{"norm_place": "pre", "rope_fraction": 1.0, "optimizer": "adam_atan2", "learning_rate": 0.000924, "max_steps": 3218}
MLP neurons of a small language model. Each row is named by its layer, matrix (up: input weights; down: output weights) and neuron, and shows model dimensions 240-367. Each number is 128 + 24 x the weight over its row's rms, rounded and kept within 0 to 255. Numbers have three digits each.
After each neuron's rows, "fires after" lists the tokens most often just before its 100 highest values on Wikipedia text that the model never trained on.

L4.up400:126099116077129141122100091122117140072148123172165093150157147122155139112149182116124157123123085140119171125176078131094152167134132138127149165153123134157113148086112114158115123117123113118109149127165172101130106145129132098096115140119177152140123113133136142103123126106118160088152119162105102133104117143118088117082089171141118134133147115162125139131115133112098120122164
L4.down400:115104154143095102135168182152137073227146156077119167111106080152135139152109098104142089132112132144131139138121153108144129126103124107118134077104147112132115076123137147144130125152159171148144096156097118158094126111123098126156114137131141119132126144106104096188097130129148116160117164136141130130134138080117127134154114138111106131137116128123116132132158167131127133124094
fires after: " \"", "\n\n", " the", "The", "{"

L5.up138:120136143127123102124078138154131127167133141102120130125147085172139112093116135162172133127131097103096107148125149112109125119113167132125123131114110120155162137139153133091137161108149120097103146160142168113149109142171186160121135153135095107102093119133118120107136118138146129138144131164136139106141094147125158119156122129162071126134085115141174113134110106122132104113142
L5.down138:097122117149121117123201105085149139137118128111124127094117163093113142129123116118111141164107145122117104073129105152135113132099142130150097125107124099127096132113126128162123148137068158132170142170162107146121128089136130109161094141102139116121123152134131109134091092163171121110153094150106122165090155075131082129072145136125167173100137160107116141129123171149157126128144
fires after: " his", " their", " its", " ground", "s", "'"

L4.up774:078145149158142160114089147113110113130146107098112151144114124154133131118130116147131121170092164124073143113115125129047101141179126152113124164144103110124158125158093107132080185124117150153126136097089154096121098116111150111125167152168171134105120147143093140163093124131156146168135141144135143124181097109160116140116081151144123132106087138155121115118117130160183097149131
L4.down774:097123117154115110134193111192150107140152130175149123110133070127126107158141115093132191149106113145173111139129126117127148115107135175128127166124134139180112133127147071092120115094114094136113136125137161134105077097120098152077098119159107166136128104107110126165142130116143118066137129123145101100116106117091100127127083120151116111126135162155164077135129129128092137092157
fires after: " 1", " 2", " 3", ",", " 6", " 4"

L6.up593:103142156129156121131088111145149132134120112133110169130130141129130144067118154119127133135141126144129109110184143169097142097148178182126167128081075108087150132183119111148085149133152160143146170130131115114152097117131154132166135158157136089096121133095084152124122151093158144135122126137143136126139109131135147122133134145142067152139121119146102127141086093106139091135131
L6.down593:128157126093124121160098135154124123147111127088120123131132148091141149103149131130088116108134098156135100127109203105135119145111093150131098131085104150128149112126151126126151147110132056110112103126157183142123101131129107100134081124118091112160135163115122080140144161122107126138146121145137155103115111166109110149135133135150098098129095127134168117116115159123094142145126
fires after: "  ", " 4", " 3", " 1"

L5.up1384:122110120169114143158129110110117128153132079121102112158155142104117141109105141124128074149108142134078127118121146179079138143167134132129145132122130083120104146121125164130098102124134093112060159126124084117135133138126118086118097132118189139133116113174157139116178146139159148161101118171123126176139174175092132152087145105137167103135125156157122117134111126122097115127108
L5.down1384:159121104148116116102163115137098093130099125135140109153146136155101159137095111151135144079120111152111127129156133088152107152108126137138118133142149152111159139149114087130111106119112151079088142129161191117149120102096123085113151132106131109114100143110136134105154147136089113166133086126082083105132114130111110155127160176140170155092114153145149126140099125116179111128157
fires after: " of", "'", " all", " among"

L5.up849:150130135132131134146120134151095162147149110141117137140128157123123127092088115113149115130098094102094164149151113081096116124112180129156173122171139092107122136124139137155079145117098123108133097117086133162112131128095128110116148179145211135146106137139114105086152117128133112103150110110100135139099154123112129163106116107102138151145164151143123147134148120147154117109136
L5.down849:126131176127089153079070093133110116119107145125139134080099146139118111179139147136111137143145115122160116113169170154178090137122118108111153111134126134138125163090132158135160139136172114136134123143094148128122151118103126114123100089139095125117149064124139091104146083145130095152160136100104128095128121120142127146165176138135129078083098075142138122128163136104146110101104
fires after: " the", " The", "The", "|", " first"

L3.up528:109150162108155138136126140136139105129098135088171091127083133138120130112127156111115164132121143128116137151175117173135129110181121173132170141136149140102101132113124116141148143130106150154120143113134120165142156128138113137126123129122098149085148137085123099104140159091115104086111139115113089121110111106123131082106114145098134120129081127061079121136152093095102151116114
L3.down528:144125112120122130121157188105105161172150119145084158128150111114124122118130101169154148149142116102123118137099151115122128154143097108163073112110089120138168106133124127091135102120159092099139137162122142109148104153124141118120132087107143114116130116155129143156131108130140133133114160168127098122132131141144138183151129140178129150134119168162147137115124135150121129140121
fires after: "  "

L4.up855:161126133129141125146075155079116149106136153109132105105108104100097126136129118158132093135115168156130100129150118156079129095042132151100124156142096129166165200127131170169169156125133120143114135133169103075098128130158165144175162092133177113098129127127162136157130107093104150165160132186116144173146149128139135123129093116153113144155127120109152140147130121116085115171092
L4.down855:123100114096159108118121160104146091121120108105129131141151099123101107142145129132144093129141102142093139153115158078143139117109145105157129137138158142115152144176120121102146089127102143087106131153089120156110132122150152107139163087107092134104165105115145118115133114140127140113151118115152165124135135117132170097156105124129135158140079136123120119143120114126140123095092
fires after: " (", "\n", " Af", " high"

L5.up1222:128111138120135129125140154136188145101164084142119133111092133140115132111141135157148101122132132159106108126174105155103148149112121102153134133102096095126079172122116125132100118097135155132160107165155183154090147119136147146146148124131169128111126138125114099179129115118142121146113116130145136105115166154185150096105139134095145136109086138131122159130134094140127118144113
L5.down1222:125114083121116121133137099077135124160122116149079163121137111136119122161106133126107139121107115114113097167151110112111126122125124098121120149107161085135129100137151157105106113116114076141118158117128092139126131154102097140119142125134109141131117128145097145098140128160147181111134183093154158155137114141135151127150126116129136104152124110120092142160164127150146163136143
fires after: " in", "-", "'", " res"

L3.up1350:123116137107111133103095138100205155124092167158134074082117120096150150147127146147159156130147132145133146072152109127115153135094157153148114123081096118145112138116150097113153125127129116124129123126151088149157115096093151156112097134118127129090123173106119122135108107142124146131099127144136093141119102083142150134102111093125115120129143143112148131112118114176130130073130
L3.down1350:126131160142125149121161157134122069133171134076066158116163108123093121150143136148150140085082127093187140127138170114141140137113156123103112097162127123107093088136115090114117130124181147091118126114098140107107159144162129126091129139146120168117149125109061103112176128112158082153122122110110151086147190168117139105149158138139158143089138149086120156113113136128138080128080
fires after: " in", " of", " the", "{", "V", "CC"

L4.up1233:088108122114096122145111094140119161098124122126152105154143111119140136094105153136102161112100144151129141179167120101066138094140080171133106161103081144097093117125124130150141165167124086113115122147124153082126135144097132114127121135137153150164129158134154133176084164128119132155139094139155108156135115152136087138091131187151129137145127132157119097145163141124126059124107
L4.down1233:138110123136135066163118103146148094184156132129078111123154084114133127097111123142124117132099144144164118156155127073155162127109133119103109147126151089132135136151146182094160129150136143126141122108139115151130090131169129132164145128108180138171077129127104110149104141116155135106131180127172119170110140130140084174118094141100100119134139166115109114101140137135112122097129
fires after: " 1", "1", " 2", " 0", " 4"

L5.up392:119124138141129125115091127130144097156154125147126153152132099126092142143124175092132088126104099129129150174141138163112110143165173125127127134134133123118105193119114173162148133094118075143102117125130146117116117126143130163126106150136125205140130141148126141143110154138130131136124140142146165104135115174114180140081119121121090157130113118138122149130126105144099114159151
L5.down392:135110109108138118111138087088128113103168158147153099167172097134178123116122131157154156153084177100167131099139132184134105113091152126140127096104136144140104081107062139145132150078136084129130131117135128117131114113123118105130112145141117153130107103112103108116131101103133137107144116149127130137126142147103140121131163125118152073107148144155080147119132109121146137141148
fires after: ".", ",", ";", " was", "-", " ("

L4.up1210:138095099122184071114102138124148088143136126112130110103171119080106125106140102137156138110116126139110142111152120109081136125168140119114150145140139161116079128147112158164105134103117160134156118089121151109105122148111154176148126120112158119117134108144134168143141144152190135129129144162156106092095131144155085124127109158142086151130109153099149115118171161162125111131130
L4.down1210:152148109103096127128113095125154146142144113127086146148144159091145117120145123116113124112145152158087151134154118147133161124129143103177142157139138068139135125162129124121142137163150085112121152143128120134117086127129147071129156124183133155176109142159062153157075133093114105102145119148056168133085171128138112140121112104143144116141148120120140136164101162106125077115107
fires after: " Mu", " Sa", " Ti", "T", " Na", "ma"

L3.up1068:110150123149050127042057106108148179132145159136131088128086108125119106134108154143157114129095126166139117150140094128113180125140129111148109137122138107157140132137140120111127148159135093110137165128123158106114104136158144098133164134097132181120170139142132151118101154101148168099157101136162124100151151139143158114120110116110111140143132167139148160112134160134127106130104
L3.down1068:129138125146137098128149106137107117149194163151088116154127138139100113158129133167130143119124156121143118167126129079147181108141132125130105104126035117088095102131123155082126095097153171164128121136143159136132133148143139072055085126121170119116090107107122094100107120091168109127144117128129112139143118137136139108150170133174186151153150139113129141119142134129107111164130
fires after: " (", "\n", " \""

L5.up608:149130143145116108126116098139128150110085125111148121147113130132131128130152130119170124148077141100142110173114107159111142131173184129131154121149097125134127145113114134125118161105149122136139126176136135110123106137122170132132166124118104138096182184183119138109090111152165191112128149084142131106090120127089129134156123102137162146135147115096132121092128103171140175116164
L5.down608:129141147099118142123154126114147111175133126202085124086157145141099100149131118124114144094100145135120129122152096139110129122117099125151160128142062107155124136121119115131113090113132157110137131150113109148136167184099169133127157136105134120143141115088068094105106129179111092134135127138135130107103149085108113156122123101132135131129157167117095116126103155126139137129123
fires after: " is", ")", ",", " was"

L3.up967:072146129082117107127131101119148141166120097142111135143131136098141106148116135139110059155116094112113161121109132125106120120100107129108125142143115133108145140148122128117118139114130142177117163101126145146132119104123145114131125139114196124108084150114153106108128126161143108126107097152133120105099120149149131138091095117151119147132147182158069100142133135093093135127138
L3.down967:112150147177106182137212173124138130108126113074132093114114121126143161122127126100107145150140127138137118141141107116166132138156129131084135115097132137079158117143142127145094095124117150145119103157141090083174102129152095127106151135122134133115148111147132145126149106134132082111145132121125124124113135111123126094115163146135094139125123114126174139113169134111136144117123
fires after: " the", " his", " The"

L5.up45:104120129133106151100105138124106136101087129150138112111110117110114166115118155112155117142158119178152134120109116146131110160095173127107175139143152116150107159145134146153107127120121100111096120124091108137146095099161132140153112128112128149111164121143138132128089130130102149110119101155087096137140137129081117108135114118141170128117136126127139110145126137153161110154071
L5.down45:092134124131107176105129141137093130176098148121123152128103126107155147129123110142170141088116109155115168143148119116148138166128146136173130169083110151108113128140124167123094138132073133123125162157130106155134102124076083112080113105126143122131110129132107125133132120120136108153116132136168147146174221152141147154130147152107093172144142135164132205136123115126186158100118
fires after: "-", " Pe", "0", "3", "–", "1"

L3.up1192:103125129154106112117142152147135147170092114090138146126114127128119150140120115122140129157109109126122116145103180138140153093108135104188130130138114124068163129117124125145070156103137119169148146132141127170146128136113113096116099163158146131112182091128086083139164155146087108095095127153125104148152100142094115166146102117153121200120162119110108178151143088141138153133121
L3.down1192:131134114142129146106101128126122120124114115148175141112172140122105167119124138134110134149090166143130117115114111125118123128112113144079150145144128138125145079118133150154105147111143186166120121116144168120124126152180151129144173121071083126179119149143155134163138129080159131139115098154146172120087151136150116134133137102091081084143129168129063161123105126157109161136129
fires after: "°", "″", " mi", "rah"

L4.up752:101110123161129116127107106133172176114122119146133145072110076127102143163133119105141108125165141154127136118141098124113113112120113137123109129119106087109156179140157139137114154119108137140131132134148163125111113122119156150111131161143182113158160170123117118136118139132162157133147124135103118125139146149086125175087088137088100116123149200140152123123138115160136103154145
L4.down752:157104119136117111198122098140151116129097088124101131119128155156130099134129123143115118122148121146133100117149096118116094131111136157122120091152099155099111104146071105107161103098142131167086156083174154149118123087101131097101118143140110094154081129118148155170133121103115145114099147113121141120155181114147137108140135162103158121116106137111135182155112090128161113122132
fires after: "'"

L4.up1080:102119156106071092108087117165140158142109095129176133155111143173124162114117158151134131161139090121112114137125133129138134145151109159118145153107134132104101114119150122119135146141104112105163107106139119098130130181152145158137119122132132150104128156136146110145114135082113103169123128110113131129130110155142137115100111122131134129109141130123148139111128136178124095131120
L4.down1080:134073117124120112171125111131144082114143150113107117109122068126164111109119132121156133148087148138115114103136131125148135107112134110085126102154138131108136148169131125122093105105089082110118109132104119086113121111148105128104099116139152119094155114157126116124125108129171146116146099137118124147132150086164138134088107126154160090153135122119133124121096086084095103093185
fires after: " 3", " 2", " 4", " ph", " 15", " 5"

L3.up1083:101106183177172124126110131140117173164102086157134152138131078118107094106135123098153126147091113103129129124113125144074165150111137101136153141148118083098108161125118137122155140122140138104141124085107155150152112102133141079125113124118148139092117099201122128176136122116110104132103142129178171132125106154106091120126119098121124202123124103114137132094136119170124150111151
L3.down1083:101120097123120149155101131184147145112117100091128119069135109192171107152114146127153129151192161105104131139134145102117096121183179164122163088172176110118143146130156120167137105173117108152177183106156137135165093114161081156133162122105083145166133121078128158082116087167134145134109128115098119146072142122095142109101104149123132123167134148094139102146126165122127147138093
fires after: ",", " was", " (", " Em"

L3.up95:103091087177134118116124117109154137154137148130108150144124145096110142131157081144124134159097095124108159108118115152097076138158099141122117139141092149100128163148141143127152084150107087139132120122122106119105124135103108163167102124144098093106118140120063116153147122111132118079121157145105097116123183161111140132111126146098143136092146124110131151092138109120110145091174
L3.down95:158169126097154139156141124143115108110153143134139159100125142107159129085119130149119134094127130137151101123169135142127159112135134066127126126135100114127064135163112144140134115116168162141102125124178097114119141156129111133110120150136123160126147124133125183138122138150120141113145147097130171146133146094133097111114144156140102156131088142177081160117138166131134106179130
fires after: " was", " is", " were", " be", " not"

L3.up93:141136125170106113110085138118132153162118158109139145128113120169099128126126165143215090124093144105117153124125078125140165140159129137150140142119125108106119143132119111163127154119119139167154137162143122173121111141190171147123185130120160134130191147138134104145127157127105132121138143141096148137092163099122129135129108146093143181125181127101134137102114136193104139132097
L3.down93:111131129107123138130133125121138142161109130152121069175157195135133117179132123138109133093097167125137118150130070115116096123153109111143104114128084114104136124124116106148138130135099151153145132079148129112160132143140118119124159151126137135110123122086118086146104176104135172169114116106108155137165103138155085139147107140162151131092106111132164105169179127139133126093091
fires after: "\n", "|", " 1994"

L6.up339:114099150191136115140123135160138160128115154131156194110087131148100133134133145145135138172140156107119136148155145155088117143152148178142173142106143087098119195172141124141129158133127122175138103141168118105093183140159133172151061136118119133112146162130080110114063120144134136099098100132106130114113112140093137123145134153170150153140124123129126159098159129171159106130081
L6.down339:139145123066108150155120122115143121101129121131132147129153111117151160177133101119139076111140155103107122118169156144138114122121121140140101151139123187122145085162098083075123132128138131095127116130111131138144132135102132123140150122124129144135135076166146113140139168116084142130123149148126159144157180116157104141133140109090101137117117149116087144109100105133172112122176
fires after: " was", " is", " were", " are"

L6.up1039:107083140142114124136126109101172115098101126144155132111122132111133166154151142149126151143163122145083141120117147144121117105104094111171095122128118127111137147118093158108077155116127143134122118122083132143130115172154134064148102127133130125151142107158141133188118126116122146119110149142138092123155125173117148125109137133198146149089132121114140114090154072134145129129125
L6.down1039:124110134123146152138112147083136132087150132119090112096154132122150139125167119147075116107112138117158167127124146091113087134154124155098120121132097140166138088108137144117117111083142123135128139127147115116119151188118123146110082129085120163134121136138111138096161148153122120138114130137125133133104116149120128128141158156101115113121108000129112139126132136113106143138155
fires after: "=", "|"

L5.up1420:121184164107103124095118098101133124126143143142139137134136123122130137132139143132112151147128120134108117138131133161106145140145140108115145164121112146132112151144093191155108149118166137137091194118164162080109118144142141122110128146113134170152187121131131132142141157064095157175083129114126106110148127130138162162123114116131157112126104148131112140096122095117076122117153
L5.down1420:141115152104123114160153153115109111122100173092150113171086118091100088071114129156117091123122141144121138129105128125118174143168162120152124133127119141129139123141150111134156155126124136127114114162134130157102065115100136088107129136096104117120140125126099098133083108125175144138144115125126123107132107126149131137129087156106073150130151122112112123148127111096172132088089
fires after: ",", ";", "\n"

L4.up440:109105153141114130123114147116124127123128118106122133126140092138095134106122102105103140135171167113100119105131101134089067150149142106124134152136126099132095155134117170137145146156141142109125156121117089141119132187111128147119114109114150127132107157100179126162098166126133131153125143114125169128143132142153168160136119146136100132129122152162144169146131141161097114113137
L4.down440:150157115144141072154103119190136140134132144114144089093167139138132124102149174124184151162100149178094159126093114125139147116128092102145128121129118157137136111140167117203136115100118114141126123146116124111133120137121122155159108093126171146107089134121122117103134113128153131123099109140141125160127134139066181098133138125127125099131144154126134123114158114120092176125126
fires after: " R", " Hu", "R", " W", " Ra"

L6.up992:098098161127095128125075083122207153107082124162124140110136114085098136146165086128138133124076137200125147139147105138101138105130149116144127146144105112098104187124140119131084166131126145105110130120123133105157109146133156112124175134135098131149133098158138143155107103101167200148098106104117143118104148149121169123140084156127114145092169120100142147112137111123128101130110
L6.down992:096111120149113122116123107106136131119138143126144116130129120135087126167140101138101138095110109135107141133123101098114106132144117113106119092142099148139098133120130130108108140116133144122145141134134144101159136127131129138094149119096135133108115143133122126138124125141124081141150134133118140130117125148144118111124096142109100104118120051125125111141125149113140123122128
fires after: "=", "\n\n", "\n"

L4.up175:126129113137104144113082136095137137137152129142176095113155131135162117077159116119122142157103143124047136143121125185072139113100129137129118168116116161133126195126096146151132140093153085110134123104147087108148115163109121116128159120144133116122140097112166125114133130151183149167109108100110139132124115113096102163125106123179141140106124124130107127117112146126138145115093
L4.down175:139127132125115129124116146138115096140124111157140152068176136111111123104127146123134116161175129134155111119118147115124112163117150138127077149143125151132160104195134110128099137096184138082108125161099135118134086164179141145150108125113083104146135153130134142110115093117141057080138079134145134119122131096142130144111132090109131106116171151114147094149113099137102154162091
fires after: " R", "R", "L", "N", " Z", "P"

L5.up1428:108113187091143119144081126107139136147112118129097099151128106118154162132127131172156097152111115124137106126120132119091130136131154072151147130144090126153122114111165156128117107132074127124124131150121154136116098124139127102110155140088147125088147113160124072119154116137126140127162092128138134113109086183132115153111094179117121160070118141102131090127138101134152124108128
L5.down1428:162169111146119149110152122106109161135106131108135174119116151113150113142134097114147102123121118123134141144126100180129151132126120160143133073128079117150164135119124121125124119108135138113129092151146120130142112092118135141115083118112129120086121106113102151094128119084094098126133142140162115159166153167138142128154099158087175117116116109113164121115134149101121148095154
fires after: " the", "19", "The"

L5.up1133:106154178157138076140106135147111134145170106138150149156109125120118132102138156090121085152111111132132137171116155147096156152157160117124190144134127110138146148136124177138099154126123122160162138145107108132145124137093159085116127140115148123139091119151126118140155129097118182125130130137131131100113082158102116105144131088145165147136119165086119112093101112137135115144134
L5.down1133:172133114140113129142106127132131120119121162089111148075157146157150139167159127133099141120129126109135091126128148118098133129107148117134114118143120101108130125127119073096162137124133093127134107132146184157111091113131147132097114096112108135121121161085126150128123096116138155140138153139127103134167161131128110139149167142105154063131108107111100143114134123156125145105145
fires after: "18", " 18", "19", " 16", "17", " 17"

L6.up537:126122111125131081127138096106122129077146131127130152107121137139120143134093185120132108166151092129136120157140107107105119171080169136150190116149126128138143130119137131155135121118087153136119146144136148133109080135157162141124085161122134099073105156123138124108133117099126167098130099102125092102130109159098109077092134149109158113144134141108162130100118140192154101126105
L6.down537:126129140151134156091113146163176131175132113114132132104112204147128096088108158143173112133112161112160100125159145108136108123140145118122115124126087110132099118108079120129132115159110144158132113115126143074089132136168120093128154116105092123067159136133163127172114142159147143176107149149107164081147117112117130088120125083130130132095111117124074176102126115148098114122121
fires after: " the", " of", " \"", " a", " as"

L3.up1149:076137162114154132143125124152100180125151126149128101175153142131129104114118167137141099133132126136090163115121140149113161121164146140112127142148142121146121169106151137139141130097147095096129129151117155133135105114141145137146124131138086135067138094177134101111158119107109125112135099138095132118105121201118072125141100139123153124095126170122118119128108087129152131149139
L3.down1149:159147130167146101112080136103124081099162121103098104087143169119104077132128159127134153138169117141153081142125119113127101131158111149132112119165181138122143141086106137141171129098125133149152134128102134167154176123163138135151125147132111173157132149156109129141121122149163120130134139147130099183179135095156110160137140134142125161142142156161069112090162094187141095109131
fires after: " the", " The"

L3.up938:107114126133128111147121110157103152150114125157166110147155138091112116144107134111120121152130141081107128126079097137113142153107146085129168126128135147123087131126136151116157160120179124134135162118148165148098128111146153064093145158081144187133119138108095128122132131086098140128144099131129140091137129164095129147167131111140131118124139121137100093141098113109142107143129
L3.down938:160163121157091112104137109090157084121089089100125137132109143150115122134169163140128126121105137150124118158129108139118115131117128144087129111133116124147152142157141112122134137129119112141114117117120118136166124095130116133132145142147180102138126119130100121125118102127131095090125127118126117099108132139109121129111113099137120110156140097160100150084157114092108138124140
fires after: " the", " The", "The"

L3.up618:095137118157100153133121111143107145079102118112130160075117139111169100114141152125172107150094129138136134145146170131086155113156139116143124140144094091099126161139097144131122129128130118095153146127131154166126129114122135126130128148140151130126125157127150134130138155142116125140104156151167146137119128113095182156114082158103118158105128114142172110127112128192110146153153
L3.down618:088128176135123140160135105119131120144158112116109128165163143189110141097150109146092117098127144104128105153154151106114129118116135129070160126085131132207110123110119099150169121145084123129152093141146115117101148139140100136182131119139120126133148177113141115100126115112130155135086134101139128104151144128157126109143125121104118147134149089108129127155156133122111142101108
fires after: "\n", " ("

L5.up1257:157132139114136120140110085143171162118107095114129112171100116149140108109174107174182142119119144127135128145161151154129113155116120097155110147088094119118149165162142131113161074164128111082145081132145147118110105112181090146108162155138180125141156099084107140113142106130115119145112167135146149114141132122133136144107138112102100143097090145145144102093152081117121127170133
L5.down1257:092102168112101140144152131141153139100116133170141162055115111108110114136100154076134127172131116117156117119110101127128129127172142118104095111168148132150108135122146169152102150128138120104117141103131096110163126148116146151111080103142125102169123159111132174141140134130167148088158135144087130128128146135121137124109126113152138120125120099123138111111153143123142162115152
fires after: "  ", " |", "'", "\n", "-"

L5.up239:154142148130138154097141105120107113127118167122087132136104138114167110123115138124177127126125073115138103144164052138122170107130192121126109154163117090089142173140137158110092145136118086102103135126172072139139124142174131106116144132129139146121101082163141142125125164113146122129116132119131153135142109144113132124089122119143103107108165159162167120136123090160093081124130
L5.down239:135113130138077137149114138090124153159140136128097153112125102143139089140122180162120209126128154199140140149121155139126152077124107107104144098158098115092143109099142143156142128129122143122112144126093084097140172097155144124097130123145126121129134121101122171102158076126148110086148083138165103156141159117150156142122152103134125125131104166152136132126154113105114137097149
fires after: "-", " (", " \"", " under", "_", "\n "

L4.up287:134106109123155091154151078087171125154164145172148146144153082112084101110139121092130112131124113133096108153150126151093119141097161122137141162110111127101107168134134131072114143104133138107101123115139160113143141092149109120083089107134152120114140127139172112123125150122114116093123141164142121130092143191160122160124116124092149122103113128136130104115098093129104108179130
L4.down287:174114110143073161116148134113110164101104113115166148128135120147147147121121119126113100154139152153139124169116091129134113091125095149077125116107136137107163115166118124131063123130153090144160131070093127117136122118135178130097165141191109120131101134125089145098165104125139130130130100161163077170158134135139122121122157094110107137154120145136108130129140112121161134082132
fires after: " the", "-", " The", "The", "it"

L4.up991:130081119124090158123112091102116138136118131161085112105129110155103174148101114136125101139136118155138109145152107135121117108139153153130156149140134095137179166091130132121104110091145094143123104115120118151124088139164191113151118143122106160137147132104119134160154103120139079123114120132102156126097146129103138150151109133146068130087122154149150170094128140139133144108099
L4.down991:068116098128135130123101104124146124148087105110152134121092112152116132145172149112132168130099173146133118156103163167119149105101120143106107147090146139132124103184144121136105131160112134116155125108122102112112135117115081138152138103128125155131107123163132074163135182127145136137091113144120154146134121111143166113148154153120162127112117131111133125176140108068134091111099
fires after: "-", "–", " Chi", "Que", "J"

L6.up371:151106119153112148129123041063120148142143140119125124144160128129088101133102186127137098133090130153107110092114085120126147139126135140131114148131144130100144151103095151137140111134162142143099119100107147098145134104118147084137131104128144124166136143142183149146120168090134169160127113131146094113117139129113127131122149123100120165123062151157145073165124125164133107089148
L6.down371:111135109112128091096135162160109095108142138105138112135127131123136129148123120132151127131145113140141162125182135126087113138112097150137124138128095131152134135129144138103098122125132133098131098133144151171150140121121125150116158207111107126098113143102105126132143151106112111099125138063127142150161112148106139122115118140136113148137157140104097150098103123114127105129081
fires after: "'", ",", " that", " of", " and"

L4.up11:096131163126088073135060127115125104099125112114151119131149141146165132116141118150133117131128159159117117136142110192114174090093132117099103113140099139084100149121144093129163157105124092125109155149134140090122139128119192086107143113138124145138139125161117132140104130143107146120091122118169131149147127102121142141145110168111124146128105132142172127140144157143112120138158
L4.down11:153110110110109157137153135162173115088148126118129081143104137129159086103142085134158114126131107104119127151086154119115077134142156144124141116160126114112120131121118144127130107103121135118164111092132129096131133132147130127124133163117123124115130103128124110131176114148129167120116119134110123117112142124098126170138110135106176085182132134123143149135115112156085163112071
fires after: " 0", " h", " 1", " bad", " n", " a"

L6.up948:083125089134076114138127080158121146127107136121100155142124139144099138083122118100100125143122168150113133169173129158097130118137137146104151153130119100089114114173144108127110120143133123111116137109141096109169143109124093120101119114122173134134099147151124163137109137164111163097076160143135104161150102119117135117076121145123065141143133121149164138141149153152143135149129
L6.down948:125142103109096124094132149128126119090127134105143090111128085132127094109111132121136173112117118150136171158102149125115094127132126116128119131158123131140151124120114157110143165136110112094093130141154143156124071094140126104197131162159082160148103130094127130144110103126149126099092117109096169170138122109117127142157137130109121156157173113101140092170060113137169139106118
fires after: "  ", "\n", "umb", ":", " medal"

L4.up1254:133173098109116089102088158130122098135083157140115128169111108069118103134149159076134089160124113136113174130122116134116136093105146130095114140153107158129125194112189131135136180140164098132109162140128139137100102131170146134096130165127156117130148145146120100107105128103149137116152135132126141110103154172119118137170106126135113151118157145152125151126104112147110143139166
L4.down1254:152142106173164127085136127118118143135170086140126146164137150100107110107077102119083088109093127135104124115116152125134158094133098144125126097109147151120115137146118150153119123128128110108148139137113123135163128153131144072111170139114130124163153141087169147149130126118142123134083118133133085109143084086098156095107150096101136120141075178087166135145132118150083142118083
fires after: " (", ".", " \"", " was", "\n\n", "\n "

L4.up1184:104121121150148115128119130118143118121139131139128115120150122113127125126127127129132135226065158122069132120117144150078120142162123191159145150148116155124107164156114154112142167122130144135185119135152134108157134118124154147129162102130135109111134134080157132203134128156120134132101141119142157144156136152136098159133120136144140163120142124128121127132131091101124113115114
L4.down1184:136177133129148151135154145159148141141078124131160143146150128092158126155125136139126134139109144128125140107120155099131121182140138119151127092124152165090122125151150105155137100148127130111105142107115166168105110101109142139129119100131121116151123158155117162137131099117153130152129151140164137118148123182109152133132118130130144129092134042126091136182110134134151127119125
fires after: " S", " K", " SC", " SP", " U", " MI"

L5.up762:120137181132145073130095084124116155141132150118118090161143114105110134109130124101144127148122131125121113110112118149113088106148144145083154133160117118116091158147111170073104132113125122145109155130100086121161126128142202146117145127127140148117123099114150113128121130143125148135100151129095113083112123139104116160103069123165144161139125119090119127098137102152144116120158
L5.down762:094190117149071140114129158095172130155152147149155139115099104143182094154113133141153116163094084150123144133162083122147146126137136137165139108117120142158151126141135117143118080177136101152133113135148154127133123105171131139140104128185157137145092133137158138119148115102148138143153101142098081144089178110139133099134137119152137171124122146162168140112147174105103109158122
fires after: " 0", " 3", " 2", " 7", "  ", " University"